MLP neurons of a small language model. Each row is named by its layer, matrix (up: input weights) and neuron, and shows model dimensions 96-287. Each number is 500 + 40 x the weight over its row's rms, rounded and kept within 0 to 999. Numbers have three digits each.
Before each neuron's rows, "fires on" lists the tokens most often at its 100 highest values on Wikipedia text that the model never trained on.

fires on: "t", "k", "p", "c", "th", "com"
L5.up1002:518501478491419486492523504489350572508499509552542538518524518504498498514564532496474483532444499554532456413480534513483481516553529502505523454500451410534465477498507523491497511531530537448433513436481495489522488415463414486450538439439567533619485480472519441476489464474517534504509515509450473494535503472540498447464511537499514549472597497519489519539531484507495529487513497509353524522535485494553572460593449560477510469577479528520428491456569476507440471493496455575532518476479559499506498418468543536510488520513532494500551541495540475514573512458584461534

fires on: "\n\n", "\n"
L5.up1094:559554472458484473549525559492506522594409449530566518467526506502518517512471516423499535583526457480551446462492508553502502473494460485510518460567491510478523515485577535501478494575545566493453487512439417540510532513488420551496512551442480524434552441517501558484476499455497560515453573514431567512560527505517554600393572509531517485501430461469510570477515537507554532480531538456455443526490522451602487458535515427509563513514509473538494559537480528473496552471514523555459470494568501507551488531525441446459480465449478555444449549513466497503505529488437491530

fires on: "w", "Counc", "Russi", "ing"
L5.up833:522554469465504456551482535539570515557501543516466432520444580641452513484570476486523544587570461507467576456473462458464452461485555521526457470539486517502497487544453432434598454472470507458519576505528499533560493450482420484479505459531547455457456504470544402493505489502488523492429466481462537450470560475471520555554519469466515546490510506486535517520485448517541453430550475476508461513436478515515498450520525525500564512517494526469540435527469566491468510453518495494459478555474483568555511481490467428505485485488510419466491487539479448542494475487513470480

fires on: "-", "ol", "a", "it", "d", "is"
L5.up803:499529549428520501451458463514554539492516504506476522455511559500553483508412495542516467550526542522501508489484405538507564554509486502569462459505476467547537382490453564443563497483465482514519453529527481492502444446461497508482489485484533545446516513528533497443548522482534512471473499545519492515491441515447555470481483546545507517452541487524452534469501513538571463526464437468475516550525516610432519532478503514428543538452474575485546545493490511476547535500573474461499542538494483519478505529483466464533521499480481522500503512556452498477484613535521494423

fires on: "ag", "on", "ti", "ar", "at", "se"
L5.up649:534539463468459480510484493462443551501517476524583519467491487562518423502450520565530502526566505554515463529532459537511473387520572532557486562563461508468489509547482504458498527513459474535481456588532480448474515484503491505479484465554529483454460498472507461534518514479462435465557538489527427450488505454495480495490499469537504499500464514495474506554410569434536446522438480505523517451496562474504494475483443502521572561492441507483470467522504497506481493489436473443481523497489517525514508490394584503515483515504505539538518452550397528559591473459494536486

fires on: "i", "un", "D", "e", "av", "u"
L5.up1030:504494571545553480465440520509536553480511583439602524461500515585484497574426510551496521490451452456563472497487459492552461499488501469529534475445519496539512433522448459579466453511470511517502521488530437473588521545505500497445515494496502543591518511540490501494531547536491520457570442493494529546494542510512482545447524437523520497480525555558502533442578530558501500509433549445512494478520484551485473561491487582432483498434456495542507513423468578478484521500453486481499581484526461414542456488507519515497516515460465495421539510584521515573428426473570516516

fires on: "u", "os", "o ", "o", "| "
L5.up444:434472544510551474496480438451458526576482396459489579435564527466512530428469516515395489449520522495584460474553555507484505478477519502530510494477474502519489512495507437480539458494490554441486538499522450464540475513490464496494528526542449458542495522592461500501465480545518529466441463538574532518473512505524516504572462516507495560438527502498505441504506473418469544496556456485466466550587470504448483499490518430593569485484418554481495478446494504506482556485509557413549559515512453573420519458521482452492481523551490434482542509531503489528467433523561473492

fires on: "\n\n"
L5.up264:576511486473482510434560491461478449489495511532537459434546452456468541445568506474487533482546486477520494483469500514612467545494488581455487540559496490524531460518490503543531547499473488499512493523477490497518518497529493497492530411426508458477480461477483473515475553508515530470436562608438560482483478533588559504471528499507528489500526525493481449421485568546580481507511512442484500480459521420551463489510520502431496518457504539567493560458515519467511562463494565561509481435488507549520431545530416505412460506512557560540562476493541544508483523444514475556

fires on: "Go", "r", "A", "y", "k", "go"
L5.up1301:570523502482585496537549527530454509559491489520489430526516498500553489470563478454482531453526463533516518469504482541485484477489502450526522470553507549488519507467506548456526484445471496586484473524399545589554514438484521508488527429456525487560477516489458490572507474507499514468486508507527501527540480521487521488492521446455505494461480521486505508518432495429456552491457517496451594429481511498461504476523573531471517546477489435501545425508456471480468488482490400510483563479526589501506395461403541505469581541582501535458487494473469553491518575550455530425

fires on: "\n\n", "\n", ". ", "Ac"
L5.up491:496505419456511438515587436476468540522493481496514547481510468448475473506476437500478482525486539488495568530443546501491465527471489509538451499448500454470499517500573442569466505501519514454489499490480468483529461487505438548472460414502551523452419533518523527498502482491505478493450495534514498520446418536467529512506520503482495487517454519533539552485485458527483514497542438510553485543520553511485481507530508520547508603613521405476548515520508495452534466421511510588501443475496495531495515478530590461474498505509526497505457544464580489421560533580471516463

fires on: "sub", "y", "am", "b", "inv", "ly"
L5.up608:472475572471515463558517504466485577522503531472483597505564447525505492447501525496512493407535532560510534524483495463460457526538486467484448550478522488414474491524473469592479544539559477517458521515508475486511494491443544550500553536483566440466544543467496483496530524509593458392513496453491498556588442477505550511565513531483452550534551464519500495570535529438458490497465532465473493474518453482509508460531466482486441552465562507449548473575589413516500463472497512560495494464574435455585487530572502482479548546480520480559501501464494515467469488524506531527

fires on: "h", "ap", "li", "ly ", "rec"
L5.up1181:557454528508540539566494469475554473531513544500511449521489406534450475531492488478526437503540413506528455512443449500461601539501522508479458525509553497453502453491547538494460494490581462473518561432467555579562454523526515519497501477551492498501527468488570522511520451533433516452517414586503493484431481445528494527523436502519518477504529534543551476504498535460453379548484497488484463444490533482525536527529459448509526595410451382486535470463486466520475462507533440488508486497585548491476514482554564526542506519511518505479458499565476494482547469492448484446

fires on: "an ", "ag", "in", "our", "it", "th"
L5.up892:545559489469534521447543568559515458505427490482498504550483557481553460530528469600429453551525471454545473532518447459505513476521491514601464467455424511501541462458535514509517551555474506478426512477559420548540461546589555578507468468457476442529477489537512490430462497505520520498546487525490511497467489505551502457510515552539515446501539489470518441460429566451439471448489501445431523512568524457471449497500566476435528509540538454507442543468447499543493439477478442555504490467525506502481456491474590508479495495556525514562522443437497502573559446550535502459

fires on: "om", "of ", "ti", "is", "o", "l"
L5.up337:518474422553612458468532495466497543460487469515448492470453533488532496498515495580529535483509526483405504455510502568544481509484487520474441448436499516493510516508511487519572526543505527549440506471487470504467549467446526556560433494465508439459500497531497473479483513526607552564471511554474471558519505501467399565527504471507421528436501567519433501411516517496458573486588573492525491513557484486529491527488487511417475540430537490476548554564444548513510452572522488560526475441542471524456503478485463462445462501435492438485488559558464521501474473541413537517

fires on: "od", "ag", "ind", "st", "tw"
L5.up115:472521497460527512433446592452498528488512476545477507507468483525453509514438526451579480530447517512545530484456442489503477472545494514541518516412535506513497445446469544472435511507459435500510529514447467504491521549488464476585451487513526471493461579501524501458482474520482492499443484518464536539529569520538527448557515460526549511526524558466532495518501475374555507469532480509496518475523436514501458402529522519415431548549516392478552555505538479503546458499562544511499575429526523484472522495471503591491459505548529505473466571497544425477485474480531543484

fires on: "p", "u", "fe", "eb", "ec", "j"
L5.up25:537566497481513494469522462512526443537535486477499510447511468480482422536440509503523466496556562537437597485452475565480474497451500479536525520441523563517468482553490478485523529484530534477532503480528513483522445484480446535535431553567489436474520490513504423471528485461434479517576525524424433516432511526550556549454408523497547536460466556480470585508510478488487552474455525523453461422469451537529469515519503540462464584464428501493472572491538498511451481441524460458539579468434490568552557547513496449449529491442436558446499492601567502501526510511460529484

fires on: "u", "-", "in", "en", "us", "is"
L5.up846:490456465547475481485502483440483534556542462536502518454480513490448450490568523514455470520537518544526533441522455539446529478486486525497518517554544488446511509544485439526492507521537496447456488479537486504505513535412457535465477494555434498512391530482511522522486442516479487500425530465503491588536503530480526463532466518514451532520370498462509512412475427498561516510451473475539445538520480519568504498554461499483495584497449522435471525406477530529527471502498531516524592428514547458556603475500578485477473447535524506492508477504473472504558509553454417466

fires on: "h", "hal", "m", "ol", "sel", "sub"
L5.up442:534528534503602506454426503464485556518506543513510487457462528481526492523484559490490479517504594506556550454518578524541500537454582457470538498521510446492477508479508549440450478527537513486476496505476469479501522560457496531503540511475592563508480480456494397524442466513528474525515516438500551471522459532439581474448446478485516517525499450498467478534497478481504581536436537534519480506463490482455516489511482453492464594472480462466483441546492490527471422515524471479499484455469491379511498572500446527504454515506575459461558450495435490504458493474521524509

fires on: "'", "ah", "===", "=="
L5.up350:464481493512507470489469488519547510545575492478497454502566450507605491456526416474494435463465505437539474500472501481540574465494497504460551603497481462507528479531488553556467606436487529475558488569454451515612543513469549529436473450405463497426556504534514526481509455524506487488489534471555476503510492521488511490482579465474464526469526529442520441475538511491496506499490485494507435465491450520459444453521583483505518491502501495520567410509505479395542555484492496560474476509488443534535493474497482556411582457480497484487532461510565549535457562484524474418

fires on: "as", "y", "D", ".", "k"
L5.up342:517468551564536405513493506488472476517544464538581498493468500493479509516562460514491457483470527504453460483503494547568537461506573516494552479526512595472469533527504478528514440477503457482535461518505461449541493469443477514494493525553501474540397515607518477502537580511438489526516478493520515522453456502499515406508493488459549502488541502536519487545407464488449543455493602486485562460506488520473582470523465520572427486514451478539449457511467449521458500530482466508502494499473573549482479415481470431479565507465531466473540561476523606515507433461524553483

fires on: "con", "ist", "on", "exp", "an", "l"
L5.up218:440513517448512441485463487479484504477507493481549549548565470537498516501417491471470503555540466543477565514566595458470478479499498513505455454470555515490524480497488533471491545531489483467502513477448523530459478470460489487508558519495556488470499439605487492463507458472547473551505508560583481567425423455505485509534540516576547497528483570535527518447488502515476560487455552465491544424423480517568474545538466481461506495479501548417484548515533471457424553485527548431539524589516558553585516501447508481541467514531466494496466535480478417578504449508503518540

fires on: "Pol", "pl", "pol", "Li", "In", "Pre"
L5.up964:493465570435532508509499528490569473595467559488507524508505577470489520523437557504537468548413571481458492503486417539477505506484513578514562512565506564485523498470471556480523526466521525582480564512529458522462460542424474493553453552554432516467485483451503523465458444488556450547493470459426473519541465443470477538479503454556534536480530468450530518494490543515492512479488467496490491578493479546498548488504563512536552557483549508465505493437468522443524532541508499503499507556522443522454474555546531516457445461536448601545457573528483522460450464507526543492

fires on: "le", "w", "rel", "em"
L5.up1098:557491473459490442544510493540469628464460497500581519501491489512549543515470469539482495509476519419485487507503564509438492433556427471525492542519531559443513483560447531490501500508442502465439546547562525550533469493486513441469517452483512481445518564476521519487504462547468424480460509514446503483496505556525522533468552532507511450478449584517516515481495453421443452456408466517484487514429562530477506484530479541457458484528589466503478516446448554452548514493489558605523555476479487458464516535482495514566532544509560528515473519459457466560459465449479552511

fires on: "\n\n", "\n", "ing ", "th ", ": "
L5.up1099:503622485440503443493550527501450516498433456465520523454564480474567471482530507528481514484432555489445487549499524515447472484507479494507513516535501508479528495510502491471491505496536498449517476439487497492489503501500489593524586552456480516488508484500482533559522458493498463487469456493407564524479552547521540526426517504494509489479487498567537513506492505450505439509545495478468468443503498474503467463542468480501425451442416531532489526410485503444459488418502520505483489532527500483513446440495391493515436486549503490460487478537512529423546473487499532445

fires on: "of ", "ex", "-", "to ", "0 "
L5.up1443:540491536541451500512482508399469493531451467449501504463530478447493444454465482439505556533497529478494529457468535526545565571469468461442469480530419482536510450520518469442443461533511495533492483453517489450521420429431560523450536557515489517498524489534510458521486469514480429481558462520508504530496464498522513482550563501537516507460502429417551483536538566546558482528502483497458491488536425533550469521545552472492459436482529520553473508468518447482488497520450457480494473542556519581500447505451563550421521516422497432485563495601516511441537448517555513507

fires on: "nor", "um", "co", "s", "son", "sou"
L5.up1088:444476506476476564533508584516510476430548457446469481508531473478474508509512501504455436571493467491590525484535473526460465467549527523411505522502475597511522508512486501507586455496427504468570533478475427487492410519452502541492443484527483495480476519432511517489508513485451544498491519490539434508542511485523573516499524470484501480490463518497529520432574535478564466472469473475489472505510509507498517500519473558487479452537515545491552524555602523545537494491550545517503523489525476541442481450514548495398560522481461527524488512535518418461398449437503438480

fires on: "li", "b", "pre", "st", "se", "ind"
L5.up107:474477510514502563489410510488484497475514497517475562404502549536432525565472507541562390514408542490490548410520471439481441530517506437546497431492521498504469560499526533524526519559451492568542510499472498521489475535556422474505455469513535449568451475485548458511530467476413588487450505504527487466567484451514530515482523488483428542494449491527489494501478551438517512455510504421533478491498503441514487471542482486460564444503485489478517566472538555411487476496590528548546526512467493452476433448517451515531523506501551527541489569481445500519474508498491457510

fires on: "p", "P", "fe", "am", "en", "er"
L5.up240:506536530534580518600477422497492523490478529436532496495466392467551419475477518507487474485496554543515495428443561573463446500427577433444454526507505562522560564533485498533385527561483412520471462510515479509444500489527475541532509513586502464501508526440489461477493529485464501493575472489481482510528505503505455548526534531465482529558483433550511484506553461479450541482518499473513614442501456485483496548540404524512467454484545512486478542450516534512500545439489472494530504521469533522549510515460591521528461461424509494491525495528539507528494514512516488503

fires on: "of ", "milli", "ild", "is", "larg"
L5.up394:426547484483500462528450447454440492430506556515494512509500532505502521539555533492521476473518531490485558502592504499489527506377497499521500500513499539514556527477523478560491532497452493481532457437492573473529523451458516493536514544467496484504550456523456613453510488459549500515540479507486459479542502502508461502468549525419518535492478509487461581462530523473444442466496531561444486470491443520491560417461472473511485521548523548491456541557466543592526486520509505531555504410557494515424487500559442517440483543542528461509441506520554528499516504445545495574

fires on: "F ", "ir", "us", "K ", "is", "D"
L5.up292:469457509492467503513465456557510455546432494475526513492489482485423491413510512541428452538521502471512462444505501502563537427513453487544506551530499572511412483403533421582516512549470463399553514480575481534505546503428337546530515516493484476524520572430411522520550522534535544493485505515550535541556486532485504535532545445538454522514445506478448507532475451518545500502491588441496523529466480513501518428539525470543476584474477440475473507541567509517555464480464463600508478434481503534550463538442467439451510457542513497531479472483494516464459440512441478478

fires on: "Ad", "Z", "z", "er ", "V", "af"
L5.up785:452454499590485514544507498549541521562504537481470470430495501538483502515522523567479531542513475461502519506507485486504507485442507505437538502492468524497531545415432495514490600539512496422387488478496454488407496458495498512496487526514547540409550553461547470520521543521568480394421518502510516484502571513590467497462535509535526459558482448495537574492591488478468525482393489502392558502465452510526551461480599521451509506543587427510526462459498443554508537547475516526495585470542546502444515468572526449504433506552489457446482477440465503502515523511512508478

fires on: "v", "con", "w", "at", "ib", "ar"
L5.up1169:487484460426455425599574480440485464568526500557480515489512514574479533478518497475509500493506474503521496517474483466530549472497401476517472483479570585503458507598539476449501516498454493554488437435494432486529505488463479588493497559447526584432459510555490485471588495458522446461442479506456487500553541466581570549456457500488482474525499499482584535463440518591529538474456470425500523493454512474513532583488515550459558511415524539441497488447563508574471580491457509492505559499493439544471459466495477432537521570493458502529463528497447495554429510518496530510

fires on: "ent", "f", "t", "int", "er", "as "
L5.up474:538437502568501515445488478462502432567500581482534497502500502477475475529501459522455505524468511478561497489466502469437510465548462451536465507571391530519465476543531465476492479485485494489510413471533457534537540452561488437462480501489547490510490461472512527531472464523526494519490513577511600506524519516580403532542494497449491514555527529483501482473512566497481609373425546438401555488547532567558492569461488498476517516559521438570529449476430479537474485546527482560489475458558473486515460454558584452492529497575482492518527565417478576487442454463561465496

fires on: "it", "-", "ac", "j", "í", "ran"
L5.up76:471508588515600577540468533480547506529540450464541586442516451439497504515484498544481448443500477475474483533438475496534552506535541538579476463523465533393548450477507491569513531519438517539458454519486568483554459493513458478409514518566506533499515495480533496429546511571541476485437527547478544496449550571452523487522493474439499477516551468540511557477546504525534469453468465492547512551583500486584468451439430446569521505513462548504448481434547491452510527482489473414506438525473472485428541513483523549489465510511455470568493536515499566517491470446431471481

fires on: "es", "le", "de", "az", "re", "f"
L5.up1347:482468533504480412527503563473571488501471502532509560509561517578502460465531474506557440478576542455594478527453523492462631509471509461487510490541498461578480518490544500545476473530428568450500481458488515504494553529540533542474523565492534517550524495419596444527484528478466563549458502524505538496486515554533459553528500511466464515460491456570496488525491538516490494474457502465491468506469572476502533483490558531416525469533480490550528487440570529598503530535537455456488517475489526507524493512532526517532573481524472546511483483531513467534561466501480506458

fires on: "/", "ag", "th", "E", "B", "ak"
L5.up109:484533480447507485450518521542557421529502484565465470488479518538566516516556562487498480509528505504515441515446461507573485371573444507455480438477462511507505507474503504478449503532504576474499471516526472494507452501487543460518444468509459544526434523473553541559453524504520537488497497516477513511548518446485419518543501494482463522439493507528459583585485529442477459455451485496462573486529513420464477422480528539433501547406519491456504544484467573519500407509507514491605496602461497584533521505475501477522490497481546482583520462533467485451527493486541494484

fires on: ". ", "\n\n", "\n", "al"
L5.up769:493521494374474505487473536508484480552487550527596566504509518432495547477515509506500569578499493519472465567461504521528562554524491465490491555495547501512475508406460483490422459564499518454551508474422443491472515539468462557532449494421546518460536570455451562531499480481494495531492475496500583530496528492524515550511525540514490475455517525491553580530458563531533427499541567452475536543471552470544482420480538462509477533449531524569520577475503492528450495523495548462428421483481511501536480437568508527416444502537461587440541509484461488532557494536466535448

fires on: "an", "sel", "id", "em", "i", "ol"
L5.up888:478488461490498560491472546472464448494476528549461461482494518560554465519494441508444490493536472499515524570565514512474517479532496469480544487495503603495495407566511532506529537547505510519552437515552502483536477482469515538515452556445526486384489432473478545502476445502499510505517477545498508452458558540432476536544562553431559486604471528545473424472539507584503475465536437461504488452446549574473502509486438556467465515507455431430540448501441519501498498540469520568557529515536514385436519491434494482528520460507492492595493502537452490492472465502524532537

fires on: "| ", "us", "u", "a"
L5.up1011:468453521550536462521510528516510497525516439443502517522484612506394516443521464443521506472484539431518503522546496426511469496509496459537463516528559521512531486557429483480535489488401527531506495454499527423513503493520510536484472450558421456467527474512545486585553525519557588489497538488510497500456538492495415517561480429516485479519539433546523492540526493506432494427481513503470460472481545524377528511498471446532515559503448480466470518507395557449470565542472486571493570467453523510507500469532490452476514469550504520512539465519477458484459563553498554471

fires on: ": ", "= ", "\n\n", "- ", " ", "E"
L5.up1026:514547565460505520412487510482482567520452450526541470385544453467508447477548521502534531452491556435503500519450493503462499406509494454477533514550514485579430573410479494424483444504492533453500491493482484461545507512479409524535557515493560563444472503468519466511534472443473474476508499566569538492468573496482502530519528512502475497484529468512510441457535515498479503550494449537485501473435561481501470492509524555447478433463552418441509545440555466485410447443515539454479493483523517562513467537486496548482449426441500568437541467525589475462504540463431503513

fires on: "is", "ar", ".", "of ", "d"
L5.up509:531485477444487421547473465434408536520501543482522502518495499497489477521511441488495535510589585468568507448523459553498543430426473616542481502551492494531490492537574524515527495502538489500542506520504461524517490495490398517503487532544546516515458460490486499507488441457492470484457521500473475456492447485503481394471514503484528506550505581491493489548492510533469499506509536472486440508497472589488473490461492575530488488567459542502489507533602492538565551535443511508473444519523474491468496509531492468502448514422511412549596508491522588507461509480484550559

fires on: "an ", "ber", "ur"
L5.up1248:464477363510564502478473525419513545502463512544491557452439491420483479455515484519553503505482473512502510476503499451504548490429551500461533554582469484445495484531496517506474538503531464469522445573512525555527571547508455520454488454528472521444508461537534549524444547485502482510500444493469557484411482414495488556476483511591503495518453588505544513528531464511505521456434511440480534489487487515450486474509507562443518464480487466534445451511409465491520431492511418593508572512570461501504439453453432492526502479521541495544480536551495555543561453420514553436

fires on: "\n", "ent", "an "
L5.up1270:524522467506533467527580542442503489430477474520539519464538485445576512532420469501474452507466521507517527486553470525542530450424495523483506490492529488562563438509563521504508482561493487439429450475440475520488540556466496474517454526494581534429434491545498543514508502496423571524529521520495503451525518545579491461458476499508550478539490458512516541506533507438504497517532471414511478520542479489476457442583487546471538499425462449539475523548517478527508516478544504565469513528555533502502523437406458489478547521495508575484433545406444603484477497475534533535

fires on: "end", "ud", "ak", "H", "es", "ali"
L5.up225:513493479463559504485538506544521469417538425488503492440465524548546514445485478551443388506474497503467523457502546498575542461484517513482451498483528471613457490505539468456519451497548499518528550536531461530420607533524459527444515503489464507482451527492491537522455542479485538655399414456453482474480503489428544519523534529483470540530428446501500544503515486527497533475486446502446539546498534597516511515497453467566463475524440521531477485486522477488465452558489470440486501508508476481501549503506438506489470508412522474473582528462500523476500523519493479462

fires on: "p", "ol", "1", "th"
L5.up1448:477437502464469449465563518512521553544495505518406503557458559628490538504447467516522563522530505504516514505493482476589506461548566509539520496516415480459490522485444466503489471470552423510546507467534424510501511502572440513517512461462459452472547472503490545424527441506463561548601489550481521476463487421535537500513474443461523469424486585438499477490504472519485471506476537451444531405454500484557446466542471491503499526462488535452546493541463483486545528452457435563546470515520484492566460457523555502479551405502438541503524507470518519466518501508506471468

fires on: "k", "ic", "6", "th", "7", "si"
L5.up972:520520517530517481495492451476522471504421498495603426512502562499512563458486529518482466511496513431510411490540491462448530480487461521556575535441449517438508473524512490454575430529452454503499536480542507497457508552456499495491516460432531423539485514511514482477526459552504516455433541458516503432449477528413496534424451557535484565503475476478438554544481444483525548507513572484543438486549437433497548505478410523517475517470526496557531507432452540520552468518489464487506531463480412482530519565573534506471465514527489483473472486494443463516476565512519460481

fires on: "S", "o", "il", "ur", "e"
L5.up1060:422444543537512536560408480535468555514500591530500530509489500519514538519438439548533479520483519549504523489514540491491518479485560498468435552512527477509406396531485518424451523514541548462467520529449470377478534521485482513483488465519514449530526495531589505485518441544579472573438560532490489518478502386571493509516501458514572512550440405502508553508467499532493484451508462435536436561506551428550555527494516445525569466510497535514442502562512548471493461545513446478496499456469473472515494540449523550580537500486420455477502439469521521526505377477559484522

fires on: "h", "z", "iz", "li", "reas", "ro"
L5.up208:501543448501427501499463431492583485473468533510492509553562502484548519533535556447468548492563495516518482487513454417484522440468534509516413464506517487536479482501535511496511543554532480482518479486452487536529458513453457412500507459590519617527526440541537467553504504517531491509522502538534503492531504441490499431491458420535553472470534507502505450522529541483509460532419566542456562463452568538492558507478598471489527553558483452520516483533469535452511506526566453525488486544555586441474474489472472503462459441446554474454553453534495485482428526423491560497

fires on: "(", "on", "id", "ol", "ated ", "ag"
L5.up480:513625456522490454505512524571448469503478525548429460552408524491441490495519518516502544580503490569555474500484504556544494526527457459441490464443469501531444457451488471480462514546536558396507511591618512426467513446504494577481547466470509485492534489498539473548530438538488512489551500422502472467514514511496495455543455488518594498468495502528448513454498484475497445491517457429495484484473448504488446443475493524453489566457483482470543393512473476520586467538523507535507513504525536525472463529471453473499477467450466553464550623410493517462488451514569536439

fires on: "o", "ro", "e", "co", "le", "so"
L5.up158:446477494451457554471509571508465519497508518538494521510415412498465581412485545504517432482466520496489470492474538486504551521520505524461405538459512521500515444505504464494493556479432434547450468483435440607489498539394543486531509486549482541421509484454511486546501520546523455511463490496452498487514514444475575492522471452532466593470512539533508449554475482499474498522526522423470460532514532440519567547465440498473523484450498498480547433420533503462493495581521537595470450546479516456528466500477525493477496510514500457497514490543495500483477369459563457503

fires on: "le", "is", "at", "e", "v", "es"
L5.up226:454425573464494466568505441463450480538545476484571482490438479489417476487550458502459542486518455479450457452471541569523531520498528452508502463490482483543485524468530493499601499529513520561492462420442396499472544511484555459557452527471478531475427499562463431534585536472548566513480499526461511600456575528529533538498435525498508515510487491470538480479558492553556469551510450503452503478561484489487510544496605457524518525493497548446443492501536544459519500513521511544534467494474479534564527591455514485426449470502539517495575554537506579530526507487501523480

fires on: "C", "ic", "est"
L5.up1203:452567579537512505493497517519539433501529490523530503478568486480492437444533501484478575420505482497517549457560571529553463537550559454492536602454412563485536492476548479533538472548522468459443494530533520461535504529544569471477555429474451566508508505576531470465531530500517546479554511531468486445503566462524545530512580492481494509531480477467552509464519471460557541477472520488461478516500465562436455526482496525503531482461567522499475494446498491476466407411459539508515463485517469561456510553451505512526509499456512564508548433472479530538492496498457520484

fires on: "ul", "is", "ris", "-", "us"
L5.up703:458483508411501533479553420447492460513537549464530515526554555552558407556488531558518525524525470508542448457529448516457529453387570507521431441405557488448494518465471520489535520495505493592463529510481506494526519441509453525474502573560538454458464472545570529524541504421434529488441476573492471519547453527485537547479460512475478479458510520499537518535450458497524530495518530475486555516488547475519543481449453529491510537482487554547485485563495490469468464446526523471533450552496514508426509545538427445506500546455476478468439531579541430480489506513357526468

fires on: "Ch", "ch", "if", "h", "up"
L5.up945:494559492516447442486555523482521468516488497452500470509498452492441540456539536491555475461444493498504506441442493391505488473490547512463482503501486419480548521494538463522486513515505544456464508506493470530479447493396527542453466564480494454477487458528535464513484432527557557454507519529528526480466509472518515520470474453550455464479461490592501535565492577512429545524550462503471479485411512523535504514500505497458507530482454440558476516533444503519525445553464575515496537558489522574452506513508517478508517569509459560444466518587461479541453496449499507510

fires on: "\n", "\n\n"
L5.up236:482515493544497472479557511505510510474523442442489509485514477505555528487515532479500579488480550542509499521479585513536482455475535528444519527589552516491537509496509465567456504512502454457501555469516520429472554449476470443594478497420467539425495518464453546494533474556515568509498550541504556537471540506517495559451531503437467605553437499512468490477475500517460552492500445526457475516455488489484458495513456531482495566500464517455496533541506574484506486461452407523478473482503383509554479469578565529589508483497523553479432506459517425514449478460451554409

fires on: "st", "acc", "det", "ed", "ast"
L5.up410:477516429535482495441437483449500588496482510490549426535431455455526560518530456531509547431528526451552535474500557475503515541463543509503521491495497513500441489501532482489612553483512434495525532519564510515515542499545548548519496421461470581550417549440396476528517479531471521496473472499504448525499522405478489522552533486482534560491511583469510434594484464442532485537509416475483447514492527554460444497425501539542445513514483441479588477537508495422506498475463477567462526529501471522469507504576590522495488423567470520447535533525475521435482423441478583494

fires on: "of ", "from ", "all ", "y", "to "
L5.up1040:506562576513492527518491471587470573461436459565534524543508429448426505522517491527467486533467494449451506474483515520528547458486468469505472449509463487483514479520572471432508544467445490481496468488456468560467486486574498549514485548487538495566496462473461493501483396473534421439523551478456560591499539468527501522471554460452621481497442508508558550484484478533523470471422456524501510500551552485548535506532500482441463463447463514480502493569463460503543452419512531501506447549518529428503524492508516522467479488384556457464527445488499496467574518496552572494

fires on: "'", "a ", "et ", "l ", "e ", "os "
L5.up1491:516438525476465530501456536547497518484468501480450425459513493501558583428503496441534470476567486469476519433505548468504498480520526437552461515552560524525491475474530485498535462501478510456507490400548489523487511489531529481496496511540504482430460507492496530459482452529532454507484510516451491456446491502477414435532507558502498502513534482533469464543466472467400500512496523573497488499473576490519489569475536503408595554491492501538502500440522490498468532515499394474545461497491559465446460491511529499515514514507497463450451524455507514558542450488526506493

fires on: "wi", "le", "\n\n", "Le", "sc", "sh"
L5.up574:564509496477459479482553431543495494492484526495567538460560506572445537562422510493509438504509484483462459481387446567455482476511482564511506480417555471472515430471509528506468457446489527435475463565434465539558506501516515464460495472410461513534542478501538557497487502444467437548557482529470532513535464430528475500454576515495495513496523486501498523494472564475578550473482498532455486445508550454614562487516541442441468572500536491547518478459530570530481543502539476524574443490504426464467497523502489527562451524512402550538612520462529470542472540492537523504